{
  "n_head": 5,
  "d_mlp": 640,
  "norm": "rmsnorm",
  "rope_fraction": 1.0,
  "bias": "none",
  "init": "uniform",
  "optimizer": "adamw",
  "beta1": 0.9,
  "grad_clip": 2.0,
  "final_lr_fraction": 0.0,
  "batch_tokens": [16384, 32768]
}
MLP neurons of a small language model. Each row is named by its layer, matrix (gate and up: input weights) and neuron, and shows model dimensions 0-159. Each number is 128 + 32 x the weight over its row's rms, rounded and kept within 0 to 255. Numbers have three digits each. A neuron's up and down rows have the sign that makes its largest values positive.
A block is one neuron, or neurons of one layer that tend to fire together. After each block is what it responds to, as a language model described it from the Wikipedia text at the highest values.

L6.gate114:074153101131119104135102103151072103135115177121143156152109162165146161039154120076112101139095106115173142111154109176107110199086087123158158144084145164143119194203138125227143078091124104182145144133141152125142198166119101157152128129116113139142155169128096123127140078123157102162066106136131190123136151103192126138130098101155200117114120158145124126111104062099165089118063071150180108121153058132140146073087169170051125102096111083091129143136151101147146118171101124
L6.up114:201175107135149163111116172135133112137159096109090158090100134082124148122106112079150071136181145147149144157120049154089087150105084173123165111130139121183135143079087159126163107076155098120142105141134061160164194102121116159116124111104126128148125157101123199013117156147125123142119113116170151071167187084130092140110167139109126171124116172081127116130132094143136089109157141135157102117133133138145155122129084141101179099134101105184131214108100127121126175136084178
L6.gate216:062139089138147116115135152165151089100095145132110164091119128181132149150123145108106177128136148150126156125088106179134114133096062125112095118154153134187144165127132208179183176057145157145114129127106157132119118124128095126049174108141089137101162139159077096154104141059065091202129090189205178093124127128150140139118141115181134135183169106152098184121118046140105152068137138187146104163165134177140114049145107114103159114118144074142116121089108137123126159133080089
L6.up216:087154113153171131166144108134112163105152192110162126136085119148126162119157165089075112171121124116171167081130116152088125173163091133043144096139111126133140150153136125158129092118107109113108077102099122198131107147100125168158119141144112161168086117129123122175151088168125128125153108150125119116110223156143086140092062179124179107157071127087160175148116114132020124117101129140148128162145123123100106126152064099161141106156113160184095144088129115140212152150096106
L6.gate240:071164132127125078077164150155132158134142095115147135091106120162121172118126139127054156171171199152186124115100155171137084150128100172145114124029178170132075181101133147183175127110140105157106140170204121082165151134159117101080082182097155118119088118158094133158157129078107130130124146157170118128122146113153131133114095102155177110191101098131087169129173115103134147098154165170134161143152115123131121101058123130083090129142162075127129169101153113100089185131113133
L6.up240:134164123120129124150150089177038117144136102141173083129114108145125133126139112127080152158085122101137207098098175151146100099191144124098152120094140103215171139116162095132107153148122074160113117178103156166185111138162176132129081153108130100126130091148083076108133154113095049128186185160117132098091102144120128142153124141104149124118094161081130117079128144146100143137128162178115108133186135099114208129140170171170169087149162191151109152111100082132120202122159136
L6.gate388:047182108132125108095146114124089136160106153098117137129168087197153143112152135147137114155127151145158156141079120162105109143168056138108088156109157141128099216160167141088118129123150114149138169176151067125130217084157048141081124098142123109181075132104135091123168071100094101192174095202188142124121126100110119122135098123123150133114140140127131179094190072161162159092160132161121134057111116103154133105149141146114156125137135091104042150081129122131143140127093150
L6.up388:104129138137100178111145130147115076165141151118078108149174101159140135126135154111154129160106106107117149125143145155152109132139104154116110128147108091105146182124159130107079121126068108169116179203116109109128174138194137136169116134141153099176134105084190112114091108199150129210145121158171202134153120134102096161151070083107151156179147131056080108104129110177123174147164149157107124049128129129150121122147118110130205168147117152113053155088073135123112180101128147
Description: Hyphens inside compounds (white-tailed, yellow-billed, cross-country), list-item dashes, and the articles a/an, per and on, plus Church/Theatre ending place names.

L3.gate11:083131149167095101096161162173132133127133144099131128068112157098109114130116111132097177133129137169130121138105174173133149090116130139148094189179161127119152103167134132110147142061109040089151119093188134153158156123074183092106155138086097096093121140124139167134196101101154118136111128140109145095160137108060141154118110163108169072184103117141087098103129112100071153095121147110083077142131106166141094080109193108144117131114114102132121114139090175166155119180139098
L3.up11:119116123120160167147119099102150181082143132088084202132156154067123081103128153122116167159149133148164173117139085142133054128142146138178162103132122115188165126110096160163162097118158114135178105171116173159146108145115115114130094101180090129151132167166148144133152124132159077116046177089155177113122132123119089167159096142149151144094140132174173104090090109097103098132141084088094176150143067061109085126179109142128095142167117164137091060144127090162161111142147149
Description: Sports words in athletics and competition tables and infoboxes, such as Result, bronze, football, Lightweight and cycling, often right after a pipe; weaker on scattered word pieces like sw-orn.

L6.gate61:125082130134136099086125093045147214086074136131180133143107147133093128117082114121010125120131095163161097120135174157124098133127204166154107074182152176141143103173147076108127150132135125136130126134159161092118117136086146136189099098155097158183103152121145095131140208139159139095143122110070091162158200127120109155129120208111139094152089140104118122140124118113070127169120081105127130114098157120160111125144141101158146172164071149132104155088132188163120072174229138
L6.up61:111097123130154075092133201094079124119123158155095084189129104096214115171169197153133162123090142106151123113108113150145154155142071167137168108134147115143120159116146175145110112123180112138164126065122072106149160118118122181104148136125137144142143151110170146128150060168096124163110140140159188114131057130132174134125132100092017121109162123133142167120153161135117104107151141150062153117076134119131125109167165121098085104139112165192141136116173120109120143178078203
L6.gate83:092148134140165098134075135101138123163118150139110123113063123115159129150151195112073135121166103142139101158104180099113077183126144105150166145159171175131096117149177129148143134169091198079153138097118045150153141043123150150107172091157142211093099170149129165124145182133160137142147140074079095134137058128107075125127127146094161080186160161204188187135144174173166167116091126140106145126130156198161106125149093107136127201128137156128096163148165087110181120128136180
L6.up83:085141173106109119080158112064062142143183117171143107081148117079129096123149138137098139132089146136143141133100109116118182141108149120141112003101086180146213122117100034119128212094081172147101142123108096130119109102110112149182084131141084184142112137092140085083157124090172147107087156158118166168105127140061113114152105148081134102131131087138137155124065115091112164165109069107144204141150110096083115111178138142121175131078089112093124144106154120144133110147167068
L6.gate335:112102135162111136181077198127170099091099125089149190106156113105117129148088151151088064139181090122144143148130125054052116119105142136157152116096144124102133103131109124139125112111204117092108131155186104077124140105134114123102200164121122096140161160098130046110129134112099159153113084184070134152097148161149172120088157125120174122125128136186182125070135106167082117156113123127111095141080107139136133123154141111122122097120067043103069155167138105097173104117069146
L6.up335:100155147122107108184126158153193103103115170153165173070112121128113097107131135132132065145199075155122159089154102142157122098125113156143210125133129125061177137142191109172166096129180109140115122091184117134152104151109164135111151073048134165140113158120112129159166097123150138101152132123127141146141151140093156131111094136088106147176152167171156138089176093071072089140120073160130136170111112135197126087122148092147069079168153094100133164132109099092187083075137142
L6.gate500:107126085149095197078146109083161194121113155182146130135121113147069080097122196159105124179118155152143103138104163131114064151116172106114093134136164138113234128151137135111159142093149147140140149150124106084111191093081135174112100060165147129119091162116134077111185113128102156111099141106178125110103157117139134159149131137111205084123135104133126098147146083073163076047080067164170122168083104112170156094124122134141056088180149136163138118104121108081162092179123117
L6.up500:150124145100040115112173177118146115146099070114073148138129104191117118111097157131096126180145094123168133107099122124129150126188145088075180119138164137122176095159143139115124174142084156092187139072118153138158182181116176147160133174101145122180112123133122156122111177135183076149112113148131128048170148137132079112221161151053090113123200122119122071208146151094155162120127088121158123115144109115124166124098111133139126135093153081117132149197095162146140099114143119
Description: Tokens inside structured data, mainly athletics event-name pieces (hur in hurdles, steeplechase, mixed) and dashes opening infobox lines, plus coordinate digits.

L4.gate24:115176111133083156130153120088061105130111160152157156151137114146162122194127127112069090106139159144146235158151098140083058144154113115178132102111078119102137151155124138121160136173152128096126088135100089095073192125157102178134112060182141131140096132168119164097141107170149178104130113098135073104143166133146132114155136103087159152143179142108105164169146143178162110107055162099122113150077091131122132114098116134119112181120148136156147145144127182120170101127147112
L4.up24:083125177090154103141125102093149114101193089149108147131093105044140132065086137145117087134154138128080135206115111153094119130156110127104105126083087127123118132089107151169152173109142085163164135105137106088083209156114176133123125075138094166092104116107123154170199158179106129155079159116132105143107109119122133085040078128136177114143092122148095117122131156136183120093078215157142068145097155139149093134170176133163090141214180098208107143162122155062120125095150143
L4.gate127:090173079117143106135117155135130068142167129113161162058111080143128113154062053131157116154171151176177159075077137144096117144104085145164104115099145128110127147168115102148139129114171148128089094186127133158146100123127074051140112119103083108152101146125122105091167163119138145093127120103174146074134138100137166097178106121172163172134101167139083192073134096131163163148180160089179126157136143097099118128121095063122122160113154122163134181127186209137179100119101103
L4.up127:160149062091120148130050117115136156148090174140111125087108121146188139132106104159140162118169135161139126082125107107128107176160112139121103118064111109027157142225098121133121103136159132132060086125062155183084149137113122130134155167189070107126150145154094135101132069111108108101102124102187153095128193167113108170110105096115139120132151151064125139104116121172129102177111101122098216100115156115098138145133130121172128096150131151152131152151179143134104132119077092
L4.gate161:146117047131202156125189123104115117100143130169090143137108150128105052134061113173119121128114102159112155120150117175108081078155080068191074111120056100106132163148065150154122137135121126166160084105118156104159149109120118107107124102111106062120090130197113156137122096131125174113187075125140202128204124073114141084151152102167230136110164124159104107143139095169137135149106088165142110118141116148132088113166123107158116138175120091085168085114113078098110150116158095
L4.up161:168085144118103186140158129153142175124165175166085084110122083160086113142147098128223113134077094141101088107115143084162124089172100173117089137103113144142103143188136124132137126122104154077113094125118149160122092099154123137057110140151156118086112191164162175096136183107160151097115104099157150103160142120086137098101121113113117121108126079117115067103138134113173151125154131123149126182103198110117148122118051207047159145129132167091146135097130150168141137129142130
L4.gate179:095182115106118113115206134014150145159073179130174098121116109128139127121120098109134085126136117143136113106138131172101112102137112155147104152108097119136096160185106108183160091154148090158152086173117124118082163129175089130095182145166124137127200123105097086106109180151082083188124115111120198129111160097149106091137106148165138125086181195177124174123105117152108125177137137160177144124117145113165153138175178076092082135131130124143132149126141169150122128099134175
L4.up179:103155085155144088095208129091166159179077151102148153057120105152113113146154065119113129159125109126095137086116085126113168132141112157153100069128089110099114161179154117098160088137136182150148103125098095105132132155165081174083156136113129144156160125158064114117099187141096089162157059080149134132122140124133134105122138167091121125104172113137126139119188150147186184129147182130142126129070171102157127147220094054155125179134133172135143100158177180107116059164133128
L4.gate219:125155128141149127111081176086182094153071197093119153113179118102100109077135086128179127174116114149091179140076130152148088174151122113102141082114087142173133148135149187094148188173132057119117098138131092104107146108077140102054096122131127096123087132086147073132170150128106108094135090117158087123135094162106076137122146136163128112105164168157118181097196088093156149127123060097186162193122145156185131119181167104092148138124130112120100109129113119092151143096112142
L4.up219:143195161142057177113114151132133118169164138120083132130171084117171149103087071090162134122099144130093177081147132126138106154167108119088145116133082138143160138167118157134127137158125078113119146132088106089082143162077179067134094118099141098113138140103052128170114157137109118114146138139113184182156110078135099204124100132109104138094086173042106138122146115102158178158126081094147132193110141144125068110162149084116206129096122133120120137142132132088161076093101142
L4.gate294:112161117160113132125164105186118103109167171141138119119162137111071083124185114134129096146162099136056126167142075143105067057143063068151110100144085104115129150155103113136106082131152127204075140138092175180171084107136199126100115145137124162149121152132122128114159167186115181165141191166159094206136091088119146141115141179088169144096116134060105148113094175094141052090112123171110111100118124102120070079165099114174096087163062102158111120129067112076062149133207116
L4.up294:056094166127103110152109127079150138074117215099162160132199148121128105117172160122145130165131158152114096114115156127134128089161106123146129155166104131186105162080082160156146092152133112162073143120142155140123117131142176096058225129129116135120137162145077084150086157096128158134110171110175058175163109126160143193176212143157153151117129107147084156110107143129134152142196146140105193118122204163130143099123094180145156107155168147186120139099129142144123203128184110
L4.gate307:093171132155157100177148115106141123115078130117143146106114077172128081171096080199087103177124123166098121098130106110097126177169065154151131079116098132175133107184123108108125054083076146167133122117140108087167185156105096096110147129130094112167074122167164098117118140123163104118236192077105170104113094133156119072132088183121134106092124100164151154106148125149202176119143111131189121154117166110143129108114143112176126158133136112137151106137191126127147080137163170
L4.up307:165118128138134136156129185155153118086141101107097129166089123122103092106098096131108079107161095135109124116108096131102140145140067096106103071179100107177139122127133175132112146138166071143141098102164179112125152104086131101085126127053162179150167106130114082087118124125131166212089081085121154127151181103079141136119072130090145118126123118156108139108122153152116164127099095081128078090072172117108080050081117098055104144126090101167177083127114193128072128111203093
L4.gate378:100119073201146102101156095155202130113122084133116144162160078116142142124151089142111041153142158168116132140110140142067152138087100171104134132082068195090088109140155191162128148144146108125166113146167104156098159114054074138114191105040085109169102124141086111123151134080179129172136178083129119107094149124113139117126127116197178103137107159155157086131111130074130101118121170141140165202135119068164123189128157105086108107140161071100148138149154130161165118119193129
L4.up378:121086114164183176137096123138171144183080154160170140158110141144186062091105100116147132128165138121115136128083136114175099153100224193124169135089108150156120096068156112128118144200159087123133071104160122092130132082106126152119174104139092098175138139084123103102112160092130170087098108075184076141084137098072075109124108137129135173180093142186118117167133165154099110186128130160147141115123096138119121132082114134105123111146133118138083136077196099169118153086094104
L4.gate390:071110162168115108070093135089116162166053088055092169147089157128132152119137119143102149140104157173169120152115055158113134086151102094090127171132130196105118139147132118124125208182119183097189142120151117138085153132150121097059123133151163118116141161106091117104141139147117127173142080146139061131111117099119187115094181145102143190090125115142077098123150107055170126101093113127103127152193079124139143088185093095110117175141152143103071090129090118114138097125101075
L4.up390:085091162131123161098172134125124100140194105109118152167161158092175101151139097138098172137103109129154177128036173119145131133147082097124119116108132122129107144088097144086154129189178148108131095118171178166096133168143174096104119160128142128045141145102099145142178092173182134147110138112152124123102180087155175171146093168112149214148076125082090195103120131123171097094160115156145137168128122116106134117159100105086100144184139110089102146065089087109099143097128143
L4.gate422:147117106148115148139160104117114082179095161076122102123137105141140144100154083194148138135147167174122155131159089133088168152091096158174157154115104088109033085106114148130132176152066061088134211081128077218104153073114114127087124163117108111101112164120106074100139140119097106138159104137140097098129091167142120184118136100181164145112117115113137074098158060152164127080124139119179174098191065169148066131127117126127106130129137167178123093084197136138134182170097117
L4.up422:136100139065108137126128116064106148217151127059146151172132098131114071089135132141143149174140074134148106118146124180116206116100129125092129120148136131133178112147136079177172144177145142110106105172141058104139146102143115157130146154180159086204096117139054075111092125165199130098064159125142113118152150175127178121134094115078160112105104119124108108104097114128157108155148064137163067172096106111131107164163098112125131129103126111125083151121137143186122200121111129
L4.gate472:162119139130087172098143154056099139127094188145157118114125146135171106128143172156164130083131133147129161121093089220139132150182123156083122113066124168044143116168127191080134176123126127083078158128155061131135146117114119133076123082112042075087114149127107134117122082125131097115211138203174121072141124143132145097108114124189113139157179079149156167125125064130128159118094110079102192132091131113124175124116153123100121134215103070145099163164159117162127108153107100
L4.up472:098137187146123176155142096122159134170212127146139154127138133166183176070172118158124115125183168124087134122093101152123074118115083143154137120120158080135104136112098175104139068078151080156147122209129131153148173138108145055169152091074135091107131172119139123085107176111144112163132115074116120110176081108088071194094108131145048139130141173100086125112138080115174156146158126089140110150141104113129144158172129155132089085113149074093090127182114139080115125145083116
L4.gate585:145165097179161137110155119120103179089121104067162126122071115098096126124167096144164150147133160181100132177112077091086128147116086127066110101104078127172127092145135099145105150126113121156105128122114123137122103099138130079159089106154122168138135150156143170081154105100097085162126165155160118161121122191119127153074164110103121135122138109079140164130184122163123101150163142167102126085139139143125084153144150134174104105127149126150100110166154156046145114139072129
L4.up585:142066110177109098136123107167134057157146198108187100122147162114163193139150195127166123146092144125164057138152176131114197115122119144115140127124149108144118088144113146140114167072108142125164144183132169075089142109104096134100143089094146161128183067114103157094151151114148081160139096111138101171128172094124136110064154128118124096152137178101139114136145115142044097156156167131088201105234182139117144141128122089143154197160108115135155105133109207163109176123183080
L4.gate591:179168117138133171110133126106104106190074107124165099086179082153083149030128142166124113091096132134099105082067091148092116110132083215159121115090132081117118126143147157189106130148089119166100200121116101119154092137134140176184089154070050143087109119093139124129109166144149080134126147140164080133113172106170149158156143112118122172060115159091193136120104141164154145131112127164161162113133156141135107115148111136152113113087087166093122155177151129161122156188106142
L4.up591:126170135128099148135162161093073160155085145105115149136112131129113167157104143080116113140107108112110092085073142129133184154164121084133084159086133100096151089172094130123103132133140122145143096136049087123121139128143157124166115147178136102091147156094087172143153149174113096131082157198131107104089160148157170172091104118132190139070098102150091095175112128137196140142083111114142112107134141044091139073157153088136143153097125167153136203164133107178169129192122140
L4.gate633:167149068114099120134090193140121091133129118147119159084148110160091072154112076086145100121122157155083141134121055097110106169149164140199136153124099142179154177130101193135110146125138171149103113139062098125141142078180108147124124142112170102134091103137072131096152134099129121135156104093108185098076095100141101129146081129047122143079110063146126156162145145102112161081157157145135149163149131135142112115119085134113158109141127097071157072146176126094146078160084140
L4.up633:088164119152119138118119087110164118138171103125122121088099166139141073133119171124130156115093091120123194142163186121120141132168152157120120097146128127117092155154139117105119145167073080206125128148174193155096137098155081082140116104203125096144135136125165133117115128114127161169135135133115086143159158109101085124093109159120116112089114148073118155120119106111098146121114140121108210129205104106088143145210082105098209135072124084099130112174136115118110116118171128
L4.gate634:114143050184069114094111150115166096207131134160118152144154127101145117096157128116138138116150193163160213162149149156140086118155072130120127177125069148181154120087171120116146134118105095123062128162131153191088164135160078104104108125117156138098080165235111068102141166120151087118159108160132150133121103105167094113128099105133143143078172077166137211170129086067126050136089082177154130127095081156164190106122137088114119153182096103110100109103113104069048118116135123
L4.up634:130103173109123147159169026125119117125110110179149099142144094062131110122118161164171114073117150088115092151155132133142055143136125144099088160122142154146070152035186125105102148138047117134126084164100065117104125137124081118139133161106150136117088127124177088100124101124172128153179136060127055096112058139088082145111153142114098102128198113147161125162101136179177128135111138096145103142072118143128164169158141184191199122159108087152138138107170112116079106085177105
L4.gate637:104208150170135140132180087063149103122129220069161167170074124130160126120136117141090155127084119151134165135114125144152107148184133145098095162050061183163127140103115163120167130151185090169104105139111112120140167107114166070124125148133162068118144145155127118139100119133085118170163109089163065144103132111130188104121092084115129145109171092069118106123139110152089150146060146153091106108125111122136134153169137122050082117110166174144136074165117146149130073118169169
L4.up637:125144136137117126170192119089146094128104142118170131140059086210187170081131094166133187138052103117148106132116076134156107118146117163072127103077104162121153150087148117128157160116119161130107146140118104152134203059116196142166149146111168086141159117111113115084111135120126095152148150115158096166107141163149139127114094109114143136066147140093138114117162086132145086075102132147153153136124128138189145086110104181089071105148124182170111094135086128061094166155138129
Description: Compass directions in geographic location text, e.g. "to the south", "1 mile south of", "northwest of"; weakly, scattered mid-word fragments (ub, eni) and nouns like court, role.

L4.gate45:168148150143128128069124160121155163114104170130156088148061128178043116169143189098082161162137127148116072110124180113107165093190163104134142113108124154064127178140111111159131112114151106070117146179107164098146138148138169137086134093223109115160098134192158122140103111136161127132140170188089112098139138167101104096164126138128141090150096100138104088123131138149112139163104150130112084131118114074102155126133124107154137152127099083095129155212120139133115145118153097
L4.up45:167114124146124106097122124133130190138100127111123173042085125123111150102173123147134053143183107126146086158113118139145117199103114153097144167149145103172124111098127098166124089101110115135100155190089146089143126116130099105105120106164166106121132150142173092094154049126124143130090175160137154125129189147157054158139102126062189111118163133173147135111098099084067121201110071171165119174100157137151113138120130137116130100150139112199144147142161137040122105192148126
L4.gate57:103165102130136146090101110144153165050096123126139129092085148101141156149120166094149155154147120135200141109123113152082102040158092074116129133065016117178161114148126074169136156129171076107101138150121116110169142133091137103156039090132141159065107161114116133147100166082161123169116140130181137117119130131107176146166189193110116089143092140127127171125137121123174129162171139148087141110149100076150103180101124082138102183167109055147100126132151140144136132120141126
L4.up57:135118053168196094134099096100133251108121109150118074111090165165175129097130144134128035133117117104143138099169129118146092110136166136078105106089062129161119168152143089178132154074217109067122073163165139100110166144102129151148150118108149190103163160098143190175128158134150142100110112081119088132111117130082155178144118149100163095191102194067157137152129137162128188155145085142080187141108115166191089167138090159147072156138152145136095126127177089121207149127172107
L4.gate62:064078120224131074116159076174074104195110143137139154093100148138147109130186099145054150100119119129144159135125189133127135139109132203125177107135154174138135168146149116145153102155125178147082131130099128109151167102140116089160094129143096089156118100092105128109079090115092095127132082169112134093151137086173145151169140074168138156113159123186176124104150105139110182089158170164158167169217130154120124124159098141117076143108152127153149091121164104187124165141155091
L4.up62:113137158155155125092136089119117088137138123128183106087116084108095148145136167165174177133080210114141098091077139133145120128149157137124109147117127129112141140106097135128092144090132107122046141131148151122133118137118125080092074179112145096145102135129138138100102102099154158047111075095114142100152120134109098143134084172145128120120044133085116134150125121063086108122103086130063141163156143140112120127098141126201157108058067119166128068082171135158164181141175094
L4.gate75:102091138115089147105195113177145119165117089107130095166088136144128139120162100095066091158117118138124111141094139088142131192157146118105121171082125070113088120135164107090148112153121151109143225155112130079146118106108106142120128103150151143090108110163107129151164165113121122122106129073062115188127134236201111144106143142156112127078138028200174098160130136111081118081149201166130170141106140116207129118058057114102085120143136103148237088132132140126138138108094143
L4.up75:084100161205151150092127079132150097163132113115157125117114130140141047125173142123126126121127108100149112117113158152161144115123136126050143108123126092127091182116146127205143081195168123182134171181100110117128130121195141118091133155161156130092100192177152161150135099186133063144087145129169128117097121134176130118119104157142107133119055161177115161147138092062127118092168105159144035190144100057161147162121155159106143114117155137148088107150180102174170146100094123
L4.gate263:112171141159124137141067130106217102103110207091145117152178177076100094188155123167081092158080164171136127147088146103125113196109166159158173117044187129152092063139094098139123172089133100077044135156118153142158115091031112145105091120112100142149118146132142158097114168102143130149112169194149084176117118105101144158175140113187123052122145144174134182135089117113152125139121095158063161121123099085102123112175144163150124092127137120122194136141175103124113126151123109
L4.up263:103142126177126166155145118121141064205088163114132097139080151162061132183114118120104127212112141141087155091133120100133108194155198151080088075134116151153164099120118111096107195167107105095091107188124163196162118067043144138162104084110131129116143135101124137101159134125135094217114095042194119207134120107071183132149105115142179100127181127122176119092138114116142142078069099088122139147147100162176127118179099083100161159153090116180055117179161125136100143138147092
L4.gate276:157081100159101096131107173126150156095160073162144140118158149117081063098115135175096114144088117121109136135091065105155136097156147183134171121136122106140087054160147095140101166134132129059150099107160179122172075130060114156115117061170090114135096132125082111115158179127184074096131199139099077116200145109194144119179100115096160117152172182143177124074163121086135155102159128093147152129136134129142112118156075123131102131125136138133122119164148122178121051172133128
L4.up276:160097127100094147117167144112159108139071156102150044179100180105147093157171125084084107134049151154062081166139154118156130170106152128142167119140082115146201137101125135172121141202240165105178154176105169155195108096090133142105153120207117132114082145162100206189114142130126132138112170138123198171091143139058142132157127153201105109134142057146143103190142126161095141109163086132108144169178162134109159144124085134082079132105150160104140125120187134178086167113108122
L4.gate303:162113147117122098143097086091145207120080101123138125085055193137133096073100106112072100117137089158111091108154122137121134146148179131139117130101160143109151081140065170140147156093165129144120174159196127175094178152100123128114173111196122117140095100155123174166131150166142116137124162100168129144124132054099146155150152111122137088160102183185062213136133160134090137076092027142174159179121112137111129084076123118120074171144143141058092146117207149101089138170147068
L4.up303:171166096101121174192137097151157089127143049103115084197105172112095171124146122128063085157101090149140159099123122169083077141088179129108072131151125159156099107105040157109160121134114141227112108149165130186115112119158053165129147135094149148137116137188085110132147124150100130127122172101095108146109194056118153088135090155097107126132139133121137188112076179125077113131104077122159084141096130116107135124113090167136134135206128137106144181141153109090056093182099095
L4.gate306:117146082124144113113094165166158067127109137174206102092115107151124134125120070091112145119153111149054173145110066164140089158179109120086100094145137100150146165099166141132146121157167080139147153197146120193123157153104082102144109109156081136156116104105111180058101089100141129150126157116091148086127110066163103184141133108071109156129124119161156187164177138105152185098236132139145051180137119117093120171102097138110133085131161143088107106137138115125131139113119138
L4.up306:158156128115140190147127125123033134116151182089118165175079162161146079087167119092151132070195124124131073119116160182065083118100195113128125153128155148132219147169076109137113137118114171110089145179088183136092138061117117067094114166129121159142154066091082110174163177181096132111170126175115126097133106168134153164101113132120169055151112138170106146161102092108148068126118174172118196112135087117108099161163089061149090202149068114159111118138156150161115159072105153
L4.gate321:137123124118187161116102093081110108109079170145155160161152125103100083069160112161119129106134119148098101141126167211152084094088165157146105085148094134106150125139143147140101100140099123120099137160098131118065076121083139171119108110164099036174097168179150106127198142076134128121142119113127087088151094112129108098073125115164169102112069125156116136133134105116075109163130134173131150132153155098116137059126148177050150108171101079151224139157143108150143117135128156
L4.up321:106165075147170111116113132194076106135179164127153103091091132110075110152101150111119132142074174111053131129125137110149121074130061147193166055174132071120170169127072182101102161181188122110093138145114095122160112144070090104185089131129125135123098122143161109146109122172153152176123091158088083095129142110145123143114000104147145078076135127185130161138146165117111135126174138143116103125170133096156111137130128188173204114138128119112083112081117114137086069134214101
L4.gate324:117194117137122133112118163158086174110121160115120153088142061130071084144121075099114111165086065148132185137098159118120098086121108109137200150161149172167088178157100170164117132155168113105195128132142119102106084116112152143115080097141091125068119170102125074155183145095158111144093174099147104131111101156106183097166086117097185149107171125163117208130147157053146098149182062144092146099133114054156143100167197115138151175125150169095132092122154152124153076143123161
L4.up324:128189098158129117104110125101088151081164071123141182029128063141091081139105088109106124136132084097109144128107136154168111144158139122124191173175180132165073171165076132199053101118126069132120110150217157076141092175135189124135129110128089205100087173089125101144119109157125106129142183101122082107131134104129163143187088083088119128122176153154145161121154120130119087118199103126118141136128180129186125114157177155163177143196142181089149091130186175133143092128133208
L4.gate425:091106080167142145120094151111212103188112118144137121174130139133112068112128101113074112138114114143139132138123096142107083124143171126125135170136097116166173155147139103147108117107103108079148161117110121135158154122160087127100171057143065077098098117117177133166181177075089094128148139159087106111152102099124155031118107210088098088185087149165072141127131106098069131116132114180160068085120132130148184096105129092110139118168154132115119132091140111092154136115146148
L4.up425:118073139152082077101150145097073103128127140193176167141099104152102110134173104144126159138172089139118130151103126108150152137139130124105122081106071130146180108154172121110119172092157114121132156078142096073071199140146120154126076116109136110120089158155182052134116125103127146137149159100110107143098054134165121124151105123097167175132123106157117065171143108036127157123073083156087122116164081140182169109150096090181115082120116125107075051102123063102126126083158089
L4.gate523:123129080105140147135208171064115205115093153162128115145113154095114124116113124137115097164151114154128171163104104137148093172171184143117148158142146172134161135165054089120119089112131156125175128123157171142116081126085076140158086106149105151124113107143165123130121172119168167076098143105085164148111167104154100093137082151190121073090102130179155108136117169071112104110084083098114170142075148116166119093057095124109127096170071108093157114064159108155133117141152182
L4.up523:117147137074154148166097128125135164185132131117133145142136160163105181156078164114121145151124118132127145123143112083112095142106214127113173131146108145139106132128094096108112128110143143116156132082191149165136093118108104106109086085134194193105174131108157107146118095137158158057101126124117106119110155151066129145166118126154124116193173121242137183137100167076057109153085093046088144186086168031093131143099086110126048184138143170129142132108115151119169123108149137
L4.gate594:111124094110098090151117142129120127192099097146167111149133140182078096121185120161068188089100108147098143145135145176114086156124103117206137209145092145191173111134112168103117111165118139132099161131120168090075120137056093121139125099151134083196097083148104087120127156104167171168169156116088155111142080105110131123119113183139142142144082083045135144094142098093151164088114136145111125191119123126187125068162107165146135178112168131103141096136152151106188111148127135
L4.up594:091171153135129080122072088114104168105108140137135160195134094109116085116151136098140152124101136144084167165148086138155080127085066156139150126135178119160127097193125179148136146194127109061122147186104130091106155122137110152147108160134113069196148142140109123121122074166103063178187139126197140115148151174094104177095145097162202105115168142169107144158108094091141140074087141127109081072099078134145105091130146109201177111147130091168110187113125124131143090180091124
L4.gate606:103112136147101151097114174125176137148127122063138152102088144087149162139066097122114079141100111170075100102158092097051138120113159070130088186096107188098090130173125102141128091121125106127156122113093107082169094089092100117106126092172071128159067131121136143065118124148135195139144195092139108098084083137155121106154150133167145175134085125152180176086182117159086182109132081160138117074168148120117112149167106144116126123057127084075144106155147131118143110152160101
L4.up606:127157137095109156149114127149155161135161139115138148163121179092171146144100099076104134108108151133107124120116168072136166177149175097136091200077164163113044073162171057177127116170092129106122155121108125103126123125148156144136184108144112124199141089150124164120108118215151143127122180129111099109183132114166104091114126130115107168195097112114170150176116127137089143161122178160096108107133140112059084176096088131171138142092117107121115106124164129162119179160113146
L4.gate616:128201131154213086143166155092161118153107157146117124129127105115185142164145137121094164213087083146148132131117150176116149104114154161161187120113142199112143119120161128100107131122048150095119161151156190110174168109091103153128118137119150145133074135123092072113158174115161095135181100112120091068111115083127077055132154162090125128178079125148120144104153083126206220118118134139094113147077107090121165112119099107071067136165108113091158102178086184187107079182169129
L4.up616:112203103186144167139136167168178081096128116122104106158151126118101089100050114166127142171117155139131153183098112141144141121177169091156110130146172126166151152116132109101136103114136134117114145165155130106135103151114128076168081103201165089096091148084141118115155121121183173112125150128111149072146126061140107113133166125148099131162084134116131100135118153122106201140120149201126129094129174202099131113075062114156128068150175101126124112104195155111121125132076114
L4.gate629:041128095123179063109085164108182157100108152133155116083182094152100132099094162082117131164114145150154120125106115160155096176139119126106101152191093122164162143150100106174146076099112090111119098123136130086211105107072127137126091111141103149166091152142114148181144133049138071103078096107127101138158157135153131113186143161117110108146130172067119130056212143174071151139128129088132125164104153095155090101096129155067085115176142110125151139099144083104181108082147137
L4.up629:142132114120120083110180123156152151132088109169147121040071101135107114084157105078101108161122099144134156155036092163142118186172120159089111132206143103140155112155119079118128126109150075086104117124115173122175141122084068158153119061146095151146123160105142167092122118096180134147143135165140089067113150118072108154182140107121147144130116158165070137112148106129105142113107127135089160112128171082173092127096069157102087086184114112159140112095088134125148108117196114
Description: Sport and athletics name tokens such as Athletics, football, relay, skiing, tennis and medals, often in results tables, plus mid-word pieces like Gi, ass, ze.